Part of a small language model's weights.
Size: 11 layers, width 512, 4 heads of 128, MLP 2048 GELU, vocabulary 9700.
Architecture: LayerNorm before each block, normalized queries and keys.
MLP neurons of a small language model. Each row is named by its layer, matrix (down: output weights) and neuron, and shows model dimensions 16-111. Each number is 128 + 32 x the weight over its row's rms, rounded and kept within 0 to 255. Numbers have three digits each.
A block is one neuron, or neurons of one layer that tend to fire together. Before each block is what it responds to, as a language model described it from the Wikipedia text at the highest values.

Short inner pieces of words split into several tokens, often names or titles in tables and lists, e.g. Bre-e-ze, De-al-in', prov-inc-es.
L3.down110:076117125178096118170139166109124080130122133108092107098048090153171142147111071093102128134155140153123124131141127094128147089123108114114126158132185095125139103150157081144131172080076110122155129114076080133139196154195101104157189115191129096118095171138150124175108157151111114148
L3.down663:079104148088145187079130119117143127075124146131161103122111118081161131191133130131100128131120167166119142163125109101141133093091166172138065091111116057119103063156177103098135169125113203193144103116117087185138122159096114065138120093102062125130122104128181077094094110144099158088
L3.down1651:146103191138104112133059096121142136190086138122135121114127101185176081129105144141139099187100146148125127059165119108111061119140118150107086116107125142113115046127130160128134085127128138157117110150109130125141151120053099160123081086136120142101163145151099137147063151131115120096
L3.down1786:104144085153107182141092099095158128117145108118109156070119087061169143163140109120114140118107148117130116124174154151156172121036089096097117095163146062105155105169097136113173138143139087172133101131140081126118170113174091106134146170106130041174124182102113094130140190151122096109

Forms of be (was, is, 's) and words like not, also right after a subject, often it, before a passive participle or predicate: it was decided, it is generally assumed.
L5.down207:133106118114171111118106132138135123151092126139120130186146138114169112157093147101124145104111111061144143193130112139099125092151107122122142108192154118113172097105062149123161150132108126160138113104136139145177127141122181189099127119099150061126073033094107170155152124138128115115
L5.down516:113169059145116128109098149111143172101151120103100078134114108122097177066153135099156062122139118164092087116126157159133140147229133156124113126140122098124112149109049168175158122130144146176174151147101163174121084153196150144090155081139196083134131076155089136169123127092121073122
L5.down568:180207137100105173138143132140102143107120155108081100128178123128111126096127147133123117068090102094153114120152191177106113119094161128096106078198132150093135096131143148158164118116126133090104116087129095116160123164125142120105080098114146083118129087115068078140135152160071075149
L5.down644:087117125145104162168072123139138140126088166086129120123142177150091121132180069104074147190140145121142091135118113104092140086129153135091131136103099115069104149178134154094161128119109109059088129088085098148122123127103137151100148152098073136162138126097132107133106157114170117154
L5.down907:136132172166154121106156134121133108168043113191145122085195105076131122145136138128148116121109123151120144151066150082134193136129140117133117053162093099146112115120160149090094110087087148116134174073129156087164054141124119133126106139175137119076160138063105132123145134140174131100
L5.down965:075110120079114179118142133135129141186113092119124146176070134152154170117095034148144089166152108143167091113148109193117137079131166166055195144119167134071137072155102105114086147113063092104139067125192124139147123147093122155059071167163133094162071085142171143191139114189057151120
L5.down1045:142057166182165138108137124103150168102161109194143115161125085208158170141157161166185110106112120109097152133147131168153123148146132116117132056100096122092123127175103093137125099083115126125126097148234173138046140113130124100113167132096117183158138130143163114149099137102159194114
L5.down1119:061140158109172147093101165183100140119122189190185133178074179175109179104100082117118113117128142145130116128147135120136139092155100150147067129166154111096114092134161152155143140176147133159148034103173137086115128188158192115117118111132123099109099152116050105098156105134132127070
L5.down1141:157152046122121095148120158134067157117143185151170150106120120133142105120119128128113195132171137172138149088094100177106153140133079134120132056156104129155160147108117099139103083101096134113149129130144183070157056137196121163063141163099198133183088167139097137133110150128109153133
L5.down1456:077099131114109110153104098104106125170075083145132153171093152148142076200139077169077162122144046152130130164136142158144095170165105114119109061094117082105129106122138159157111093093137116105127112180134043149088176115159155092148163123088065108155123143150118077125110183190126135079
L5.down1503:118091079108171162132138120126049121128138122180123160130118085112135096107112132130168149149140118113140171150151153169126098096108078146180118109097171119109134064175128089139154100123067115159151096148125144096125096140141095144119101097143144139122151118081139121143139147106133137058
L5.down1730:169141126096145193159085088115136127152136148138099165095187175150173126085155104140146113157068093106133102100132142095150163099140089117093155140087121102215133111156134132152127162113108147135079142168144128171094151175185104103111169134026128179096103115119166138172110126160141144077
L5.down1851:193091098150161169134109167178084148105111139173147087149115184146124108115060119134187109150102137178153118119134120129115155133111093160053156073151148160151094118101122052163173171041130153135148129183102170055142138099148096100158163107172077138100147148062182122093139128132090120081
L5.down1864:123076172129125104116107158146119093144127157069093149189092081135104101127131116102129134146129083109177100103067103166197110097131124122101115134111174141095177089127066093221134113092156080161135097106161144168094164148133191153157100120147144079079105126135072122101119116121098152074
L5.down1934:075153122102117099119119123168112133119079114087123092158151111111117101155133090136160147123145173164164100108073135128118096075095130149177104072074151026099113092148137082082124116124147111140080167104104185072107135156101142129141122184137109109088100177100117132151193079126170122069
L5.down1947:085098134139196163066142102164109119161093100084132147077178116170102138109137121120087090118167149150118118120130140060147113137128162107167138120044137091133159053103087121176115136112103085130124127114104137103158167118117073097130151166095138143172115170095161115135129196147144091131

The word or number right after a hyphen, en dash or decimal point that completes a compound or range, e.g. long-term, three-year, 1988–89, 97.60.
L2.down227:154112069096204123106110114177106134152112124142072098097162105121101140105119126086140164124140172114106134143122130142110204129102090102111113080173114124144140167146143116137146151162099101106144107090139082113071071137111136180100136079171126149100157125118142092155132097183159118128

Word pieces right after a lone capital letter, mostly C, T, P or A, that starts a name or acronym, such as C-oper-nicus, T-sch-umi, A-st-ros.
L5.down116:135121144148134116160132129132137145142138103125111145135138144140153115093086107074130170150103112135124150139125088102117122101094114113148112120163158117091156151085148130140130107153087125092104151142118077058176122158129140129140128161183129158135085109145145201133151195124052113093
L5.down170:140124082166150078071139138119173168068089122166109086173119183061156182101085149118114151110185186125140121097170132157097174128106133094088144149074165153113160155115130106097133165124129056137141134108117126158105114103112079074156137130111112087096128110144185139136115173105098108158
L5.down358:101176132142137102106112129106124183136095106155202075136148119103160087124116089109082181118173131120140114096139126152068126165137117134113075136088157170115133159136169136088142179092155085091167102073134090159099135131132122123130143127113121127146112138115132102087124118100200180130
L5.down443:182109164134141138176089148144092127139124154107180138152076110108138142187052155110157123175143110140123088099102153113175151159124157098138099148158108160104138149123092119100127127171139140098071133116158129138144095124097099099102148165146110091160108180140137117173128145089110081113
L5.down492:127133112105129132094155058151116160112090178188145144157130105140137148106126144095145074160095117104147069131107164104107142117184159092143083104151154134119069125085111107127171134088153205064139106144159156080141169189109175107140126142109127139109179103121145208115125119179156178101
L5.down574:132100148158121118130141112121106061118151112133190124151066133171095079142145141131131139172107104095110197117137135122145085135127154098161057163104143112118151164118096085139160097152143079130131113102168079161107163118130187176137127070123108117167075091147086174087094136154143067154
L5.down755:145063128136130126123182182116145144121186135128178136089140115047136162058126136172105132100171170139122125165150144133084127137064143146122131086092124130116124114129138091099124099126140126151131063147114102132111099145168106110124095133142129112180127143094183101140105183129167104165
L5.down1282:117133099162084106173157216144083103102127033133180112136155096172119119104161132127077092159130117067156158142125223137128042108174116077120101097107162081108088172093080123068147139183128178150133128124121095117105109133116150151101119109158078102134072178073079210141125158148090121074
L5.down1286:122126172153082143106138131084220103102235089129161129109130125166101124112092133133122175140124128099111158094119129140142149116151116168140156107116146078194150105142094100131133142185141111117092088159103133152019152136178118134114118115092171099115095088150086137160150124180135142144
L5.down1353:129145103130097122130181139126124119172097073171076132123095146064130064125111090133127133120096120096123117127065114117149150141139086142160139095066103082137122110159088170171072081148115089130067145114128184113144121187196152164131177124125117172136135123093104040161120111116108128061
L5.down1463:091208140141187087105156156171071092130148121108132153113186106140111103162189127095143091105113127119105154173084161180082093152159174212126093090133151145103105151175141196086125104083053193032129161169109123136121143174131117144147104098098164100119161102164067113158143161090127132092
L5.down1563:119011111107087067119153150118102146146089100071171169153143093118135161131106102141141178112123066083106114059137170111125103167146138064028087165168158113136095156142087145095118144149095136180176088123156172126154154124134109104151127097089113193148130217128145124118120150114082136137
L5.down1580:060185104141093154122088138159116100100083180106119125126111131104175143087106120165128131114196167164138072179119128156075116112115074114065074110098148135165136032145109137151170103219116087123138131141132101135137125115108083133140167074068151076148156107162166088201161106104133133158
L5.down1612:093109163111171116131156080088124103088169107126092121130157122122129100155125058105174106078131103163114146148141127109139035165120142083161135148112127199073144097125060124076154161092140130101137173117116121125175121144173135075138155071120169195151149102108109183119174117167129114158
L5.down1914:131103130154132080130094103108123130171096145100126134129110115131105090116151076181142147151180132178070124149110119172132142165145133127141170113128067106116154120155143120182160103104174143082081143155097118123120162128103119124103134142171132156114134172130122141041163174172133153104
L5.down2046:098119124106111091142120144134134098116172161127107161137100169124132134129110192121125161164057159143119120109111150166146103135152088101184087103143135171130134132127092178135114103157089135096098067141139139125100157155170142160128104152187142108183082158098139157089060132169139142139

Column delimiters (|, /, ;) between numbers in sports statistics tables and infoboxes, plus abbreviation periods (St., Lt., www.) and occasional mid-sentence words like for, loan.
L2.down732:124115113126112085110102130103089153139083119146144096108146105093085113096101147129174126128156109069093107094141101125151133140122124156030099103129105097149067133101122145110173087107164152146133149049175107144126117149115213099079130118092170158155133062133187137123125132096086148121

Pipe or semicolon separators right after a number in sports or election stat tables, e.g. "41 | 2", "836 | 61.7", "7; 3".
L3.down487:156147072104182065134104163182102147155114124093087117118146135046112167109133154119177108129141193141131104155157098141163095132130084129118135093060118134138151118150152121089185141156161130110135088155177094186171142145113192115166106182144129123122171060109103085128157145152144114142
L3.down650:143146102133140175090172163088068142113171159111105160109128087108130102118131157142148058091169155173162174109135116144152154080141178153144181092135123088130076187022145093161114148111127124183140129176062179137133118119138122166171133131126160133147196117106130167116102165187088138121
L3.down973:097156132097116075137155088137189119113177117100123121121098141064115139136103057147155114106154129168124092171135088137130119148142129074133133097132080189074092077179094153094132148101145091119104179175154110145121105133123151155115159127144114118147155099181116133082100136124080143105
L3.down1958:119145184099067132157138135079144125074098144114136137130070147148141124101134173139130085115129151105121106133130169134164129161108106091099141094182097140145155056132104105114101086158102093123145199064141095095155060134140083078140150145128136073068111142112087115151182126131141118147

Single lowercase letter or period right after a capital letter opening an unusual proper noun or abbreviation, e.g. Psara, Uzbekistan, Pvt., S.p.A.
L2.down726:161105115114104135102107164123071150045136124099136184168136146134125154186156146150161092073128092120115099074071100160129071111149093091160100121078146116112128136124108157131201131146127155091073100079166118135094156113119160117136127108116129084133102126121091130165164162115128169112

Mid- or end-of-word pieces in German or Germanic-looking proper names and terms, such as Oberha-us-en, Bund-es-bank, Kunsthistoris-ches; also colons after list labels.
L2.down760:109101141089144169130117087169084092118155086142140051170143110088113174036198190148110108146106141138147104106141194148092118153104144144118159126071115120175103116126147124111137116184098168086101152086193203083168138122092117064119115148097153107117152145151118157150107089130150128130

Forms of be (was, is, been, were) and adverbs like also, subsequently, right after a subject and before a participle or predicate, e.g. "was born", "has been widely", "was subsequently arrested".
L3.down405:197108078042117145119105169155153176146131134123131209134090089155169157139119166128184110120105088152205149081132105122160126092107092131080129104112156101120153089141115128069075066129138111138116176123158121076105079184143125094154137102089234083071108152114144157152189146122151191052
L3.down1595:109129103111126160127121134202148077133109123110141174221136165155209086125068123128084130103146090071173095165132088126091155130101127168159145062201141180107145012146069100145179095084121202166116073105128096091124089164108128064125110178081178119083135089097088094153124141107140178032
L3.down1874:170109179102147162176118101105168157154111125129109162144118174127166121111141130115133175145105159107109114139137161167134103107143120128130157083114206133144127117152148086164099156144156164192093162139160102126147131102116121128129154080136164124067112141117124120144130090119162096146
L3.down1941:086162078054174120151105135164117151155131107105137159172114121131157106133098133129179193090101148147255157101100173097117162117132145086141088087116128128177123109139150115086133119104130151094095113105162159090158106082119166086149122118122124176120131121026156165214164114168201114085

Vowel-final syllable pieces inside romanized East Asian names, mostly Chinese, Korean, Japanese, right after an initial consonant, as in Sh-ang-hai, Ma-o, W-u, Je-on-nam.
L3.down665:150123147114157136100083135078114158093166134142111112112158142147157160123073110108168153125073129112082159094108108097118227130098114113141158185126172185116138067096115156138103121069106142119139127036120099103135144122100125167084119107138150135114110147149157145096156152141101177131
L3.down740:085089087130073172053121161146078143094176120142087104088115118101130179086080098122152164111155093093140091167144181091096164141122124101048116187124123098146106111148099139133097142117097112106062130137076156131106121080126158135122149107080121147140136150125124138116142144175103142156
L3.down1732:155092182158163152087182109142153170119166159088098153086169131135168126129107080143159090131077114089119161136165169120153184088086205140128126108078129173163174138159084070135085129145104107116090112083124124132113131086073184141142110130143138112141148098133149138129140160104172175111
L3.down2026:070102128114118130107110071135143164077124115122095120062114099176131117091109090171131170173100108148074170117126122112147136122132138139150175106095164112140129093085122142121071152138125139077097109110095127134093171133107069127090144132082141103108166138070150176084114131078106186149

Short subword pieces early in rare or foreign proper names, usually right after a capital letter, as in Z-ha-o, K-ru-ševac, Hof-mu-hl; also the bi of biopic and biopsy.
L2.down1680:153117108101094101112117136143123103108116126133161111094078148182120099215105093165162175094141098105122148113135129123117133115128080150106151157134161140103112136095097093073103125141118094122086118099165121102113118128092150143099103104166077147128112136058169172142153154139142083159

Capital-letter pieces in the middle or end of all-caps acronyms and call signs, such as BEC-I-L, M-RO-S, A-BC, RNZA-F, often inside parentheses.
L3.down1231:126149125157065069110135127130102089139153165098124102136094109152125159113140169174101132243090097118154102160130142089119101060176134134107168097106161122145154111118113122131083167148074113145083137112149124146119161141126144111181144094102098122108067067103129168075084118181130147098
L3.down1388:129104149161081081138113160122086126148215110142139111181103152185106117137137085123102167133125102119124112092134150090100116124114109167114141135122085109079082133060112141162131089080111049160126129104158127137123179138144151121130160139197078154097101125120092157089156061092170055110
L3.down1809:176084192128100141188088150147085122160157158082115110145142134097155165144130095165155155167125128122119131137086104133115140092149180094114116136166128132109138112151127081140098069097171124165088143115123091099079118110168159119179108149111110135147083100137138138125139061133201123149
L3.down1965:073126149202159123115143120125122170162125148111093041099121146171125077135106155156105145203113086182153106142142160082163146071103090148140129162083176072152145174102141066150125083158145090182204117133088168101155101137154162193172164121179048154117068135074088124131077121126152148126

Mostly "was", "been", "became" after a pronoun or subject, introducing a passive participle or predicate, e.g. it was bought, had been deployed; also fragments like Sup, op, ó inside words.
L2.down575:154098111106117068073139169101189143142142138158141158206152156105120155142092107086156081080155117155127104111117166137155152108073130157130079159161093114137109163131108126051143162119148120148091116131131079114135164151082150117153140142100078110144151159119060134122138118155070113067

Final piece of a modifier before its noun, often after "the" or a hyphen, e.g. newly completed, short-lived, first season, 2022 season.
L3.down1242:135134154127117167106189054084145143089126131129073102105064105130155095097133127187102114142118122062127087177159142112195102147196111104127130131161127074085137097172142121146109020118155161123133097138121179058171120095157135090165105144140094155128117178106119097075141134129158109119
L3.down1705:109123151154068147112151142126105164128099105136139184080174083154154152149070146040153159100070165111126191129155188079190109121119100186101116106110147141146109074148146092130178109148100120159111096136165125159120087151108096173158109134140174104100159141115126146085143185054166085112
L3.down1728:145143136081084159135175116125124135084136053141176136111135104156112129146107146173110143187102113126101102094100098104098128111137121085121186102150106113140111126179156144147145112147083121128059093115049134024134099119093106123103115151124130178099127145141150166130154154138143143204
L3.down1907:183130187136153153072109082198149116080091138148118145119142094141116108084083093148164162111122153102169083133119056073132178126137116076105104153166126131129126096148147142129145109167135119119180121141135113141125111156132131134087190073158129077110187152073128067122183110168137100141

Cell separators such as | or ; between numbers in sports stats tables (appearances, goals), plus weaker mid-word pieces of rare words like sc-at-tered.
L5.down442:148114151061125096112098214124086185146130087138117104147116182095138132121094190115141095124064095148161143077167058136138105128152161138144135118138126076142098049171156166129137127151139126138117128174132095018141056143170112115096139113110122154159164110106179136117148125079146126172
L5.down592:119151152120167130051184150128164113138123097124069139068140131153108142153107092054153138142133105126144133187158107091151184140051119098109077150164110140131101187111100069102097142094153131110120171131118108096159143084093123127168121129094086120122062130118133103152162160110195108089
L5.down701:176142089172208112155153142091060116130162137136144153102162075117057144170162180181084068132132146180127176176124111173081132113152172147100183177137134104131127148144135079113122136110155105081098141139093121107171130081102205119082123183169145119125126141087189168173144142125131100177
L5.down742:160131158108149117118146167131102159145090115146144112166195121129154114037201130183156075133169133154145129170122095128182135133115155162112096154140102125119158167146106109093105145138142158168148088147162180124108120171106227113135161158109155167109108097171151085189139137121077138165
L5.down859:117059137122170126119146115113161200102141120163179096154135104134100152166152101148167147130147064136136113152157142172149163163172114173137126088177116120137074148109187099131071174103180124085134081091117129129103155118131129087168131091095144131111137168114100095108156140098152137144
L5.down874:159121108135093119059142104075092037168144167095168109060102071156103128179117130126097195089137090085081092108120173096075130114124179139128097107144083133134101135102139155113151144118129141134188086077136090119142136136106117110152079096102117147130144131195149104120140133104028110104
L5.down904:148099157146113147134135114094107102119135143144163068084111126127107110112154144154118140160168121135136114100157102128129141041150124072124063122174098185131032141155131108118127174128161126109193097100102151146134096190073102132148204104113137175125156101067159132157106067185134105124
L5.down1094:128174178103146127113152133162092039139069170143164149141115113159133130121183096138142132127103109117082114116089111125157136179200153118124069097140164170064151126146094119106194153117099138120119138145149115146157086160206134173099101097131083088095144110091103135138151147129157179139
L5.down1475:138157107156145114138077117159103119104109103175104187095143108121075115101140165188118157126128083137121053130109095076074161131135124136118084180158116122128091111114173122142216136074121132140122147144084178123075064106118143107127129113176134126131142136113142079137093146138137026132
L5.down1496:163088114141155078105148129163154104155137057138132135161116160102123143179145062137193131110097160096125135123083133097160141087131165129145176126158119113099128127179217169155114095146100135136065098145132155147153115208157108133085065143126158140176142176079093083108138176206177102123
L5.down1678:165168061135157157129090156156081114186120161153096134178116105125162129166131114105095123111168126145116109152110090139095121072128191115066121088148140118045141141162171136152169048190111122124103113185131156122144137111113120115122148154145112196134122114170117158107118115103076187085
L5.down1690:124124132056131136197139117103124099155106134103099126093139136125128051076178103122138125156076154163099188187113102173126199139172144158133105094147065092082124117118137126079110127123113105133119135112107134137109125121105145155118103182170057106212163134119144153176125135147095164108
L5.down1780:115085084165116130107169102137168137151109096066128143187128115135176134116165142101086088192051112092152090144164161173123163170179140090117136148099150094168075150148134150102093150164130152148183070185101122166102185113122162159096181136142138144160143116072148106172174109124166152153
L5.down1928:058168166088162154143088151046183152105123106151130074103106129136119102173178141069105081070080152104173169138151078137085113096104183108127119167105081097078138046118154138118075099145143105063100159174102145106115071175154151112126150122118149205115130163175170081147177089128132113089
L5.down1940:163107151060175122076133111163074172127108114211145128118064090200106167143135099106087121126066118134100117153107111198129092075102134100117077167158119117050149117146156083133123078124138114142097105107082111108182157098122120154110097125149162168113169105118138080111120141133099141080
L5.down1986:102119160051171097159106138147134119083110097133129148127129111119109179147127184098129090157117134156155130156086114104133115096107144154188117161096146145152146123127071142148147147093137076096106121152157134126119078129109101202106095145135110090091094137137131122163108162098102116147

Last token of an adjective or compound modifier placed before a noun, especially hyphenated ones like four-year, 26-year, low-income, un-used, costly.
L5.down115:175108127142147133159094098134202179130171082144099151061088096130173159147109118134135102114108110103140128113144097149109145153159187121127141134163157223124121157082118104109162127155125126176097127067119137132132080115155162143140139088171126097137130152165118153134099116045106169108
L5.down334:074120127099152175120162153105140096135047169166142128127052109109150116100102165156066207141139143131121081114173114130132079078211118108130132165177114130133156153082106095143137092109161135134066198122068132112104151117145133107125123089178120133121109149094106105097108131140156135091
L5.down378:134100164138121146114135143106116168136186129082119107069079123142189119159085127081124164128124140080146093143192123140143156165144139164143157134139113119143100107154144173106132154113113169083148128138167121140044121141115127106124133154099111156093143170073116105093175187085169103134
L5.down858:091141145161107164099132113120154143076136133137114135096122132122121135125109134101146130168160153095176161140129073126126141169142046145070097137101164106105151056166122077104144114114048177122167145089144104152141084122070067103146110151116167131081097170068153146091109128110142088084
L5.down1052:064087118193133098202113174093128109133149157125168125068136133082121118143155116174196133123101121172132183153086109111122095077141119190093174152146139107126158175097170137106099139228076134135099167166164120111117138158096071153104094127117156139066118102147100115159123106089133098113
L5.down1299:105080119175134151100154084179201104098164120088071142106133110173081123089143157119175137160106114107113173156051123117190117071119180103133123098143190161188146129113153093179160143164081132166167150099121124200115098147192166132150141096146093119088122138092161191167145190097139146072
L5.down1309:133111109096157141176126176140088146138110130093133132160119153116162095114201159130134148142092196176151164161142074139132140126090201127080061122149165120115108160192136133153110105164128134086173078128178081135095139132120066083089107136125197136083192116108112132098143177127085189175
L5.down1312:075116085132112176118108130151143065117125190132170139141052114131113055086155093058158048067162135060142142135152175083107180113108149106121159113184141146152167176125143152097144089140136073105098103102123116115135179123063122139174171121156104123133134143089103116095112132153087118137
L5.down1451:110168150110145121180122114118177106147109107169168151153127093113149102209123096145070117106132164121118071157094147131164146074136130108174154135116131121161111058068087125142147134139071117104067137076142122111140118163141139114097145153128099123086106183115127050142087145127141095165
L5.down1627:171084152114151114103150121158089173103129117150175140101093113187180188147126142078147103140083098149175102104145070097179209135124105065090148087111139148129155111109148090137125157144126131166126078102173124170161113123137110124128146154174178100085168098085070100070143090181113101071
L5.down1650:105070107139122115122129084121140106084161159131160149071116104153104118109168086065160093146130070093122167120176159057151115127120094054138043076106123112119153148155101186085070107177096137145148131148112089100157140101130106159157152155157116153141134160045128075122103169130171147089
L5.down1652:134119088104094093153169146119065150124167143122134126157122118148177132095123150152129121073164179115149122144143218133137132107101098141149051153195099161138147169109112145149071143154141102125064156180130142104070090185107167102090132118141181142113128152154136102135180100094167100058
L5.down1749:153130182085105130158136207173105087165170170135140130109113149092159182148111117150104127167095226136120174156173118157137152100156175200140123120164117105159157175128168129156141126201099130157118067192166159118148127105132167107092096122138127124136063107075116116091137209143112123138
L5.down1777:120083186116121163172125102084087178130155088120088160150138089135152164125149100101193099068142145128178130118106158147123155138179099112104123146128152119097088137114167103163152145018141145164126130125120067138093100142152142095119141151103129159136138106161102156152173123100082091122
L5.down1878:135152145115119105141167064141143178164112103138086163128109154109184076105119159088136088082086158150131158115123145103151162136131136116141147088127103169136179052157168106154113122082148085147123077125133135122107116150133202137104099096188095095094133118094126170160148148131114198085
L5.down2043:140172129137122060136110147163126074159122126103159147098176118105150080134125105165159186119178104103101131134156088153153136108066157097136100148102125162069094124134127096163141139139111162143094136179168162081124139155117135144111145127153100150143101155091172133166185148130090114080

Short second pieces of words split into several tokens, usually vowel-led, mostly in personal names in tables and lists (Ho-ek-stra, Schne-id-er, Jo-ach-im) and also in common words (Whe-el-base, bre-ath-ing, se-af-ood).
L5.down101:106091097140129131132093084089146187099134098138089134120140105128152157178091085064152124142100080139133087143091136084075132157116120111131112142125153093155078130115163156157195117071114083187099062095144074172085116101138100123180081117154125188133095163142154123094096084172115089154
L5.down124:112114153099112134149128139097137142100165152146116137122080123151133087134168125195120108099128148101085153152141123056179111082138127132081134125189150138101120115136146089108084115170119107140170095130118139089114117185048126110101149153102129150123141151133151100134120132056166147106
L5.down186:059126108122119091130127102109137078145113143183088130089123095119122097110076125130084133095093142116178079131064133135173096161101184234099123084135129134094159089137137104116114108143173115154111110090060144186120118113138167181122143127106095122081089149102107169167115142206082094115
L5.down313:122093113068155150134120117120208171135123074171115127120139098084104105150118049131137127097046156139163105120149133112152083117153091125124168165081118090145135134115136169122129165096100138141187109134144150120134186085170165109158086093151168174114081115132132128120122118089084164110
L5.down323:089094136125215137126097165196142163095145132133134172142117123137102096204104104124148110123108107102101103107117175107092109096048184187133099177088100166072099150144149132087112179117096138136143136152160185118090130185128137104184134145113139168066132154128135177122158121123099112172
L5.down872:160137165093109099126135175142152128102134174158150163130162161137182132139113130083140118150130176176149183104137158111148120130098109157149147123126140149147148099069081142134135194110062183139164092131109083152081146098113173151134131093154170105155077142109133078139154086121162190120
L5.down1088:166150165173109138112140184131118103090147085145099112112135149155123142138114099181102117080110203110084112141079084144113056116078146148109073114161155151170129103115195116092184115139123132125168144133110073106084150151157091083110123168087138070093152117132097121147040138107107117128
L5.down1209:066138147056092189106061119099155157115101127149162160170133101126144104144134092091151138111149124137124138179135152085118106121085181164163106078210135067132131148127168075131084129109096121153164141147145118123053121094102107089114145147124217126103067163149120140081130106132176115133
L5.down1292:139149137068145125123098124118105140105207104154099153104149102130134115085103150138139181170094127167154178153090127118073118081103122129128106103127146137119113101126116132152118140167150171152137055148149071148107130114115153113092141088069124115118145122124112178155109088167055128112
L5.down1329:101151148188067172138135103071104078191071148092117110143154145135147147136092190123131087075085111086090153132102125110137149137101099172188132087107180165092115153141148138132097144068071142128127079110093178139134124121087161139137151112180139118087120150128115141171125070089149123135
L5.down1340:145126137092053172166160116105173143146150169095116190120165122128149103005160116140160127166086164107151133126166095111143126090128184216128111117109145133087117086154165100108145123169113085116115169132102155127141132144114164159050135105110130038115151108069120135134072130070100154165
L5.down1383:128137153150114163186166167190151095103143179135135107192121170094118137159078145150126138158203144168113146125114067159112083134080127114121089155085143126161140126106175123079089105115037129168122058134159140151140175122085118124186151167151082104154130091148102079181130092065201129164
L5.down1639:168093173070107125167053174093121071139182104143108117124124082154123106132103152079110068142168168104176117144160164159159146087121179179162141155150158188173136130145154163122102106115117128112094114154130181134113087079141164122116124100159120134087149170145135105193162110112088117123
L5.down1891:069155112121076103120088142180105130132151100185105164150164155154131151122152140141139138168076158116139153125121141130140134131125173078149112072135097142173138046151149114088153125129045134088094121174144121100095132154145127164097110131087099118122155035174085098070138097068065118165
L5.down1972:087096076081163163120116097177109126156150118139154098097101164095133140161146151171129145189157162180078111054143128134147121129129126124147141101148112163171083125101081148099144157092129080103108207120138128170102164093117113132134090076154118112195184064125106136075122186148132117130
L5.down2019:177143146122167149158157153112154133141103081120130103155008143141151141149135170094135137077133127086131130124107146106117101091140127132087211158096152092163058202078151129107138063123077157093159075123147177145113102088172167186118119078147108149058123154156095164146206131136077114098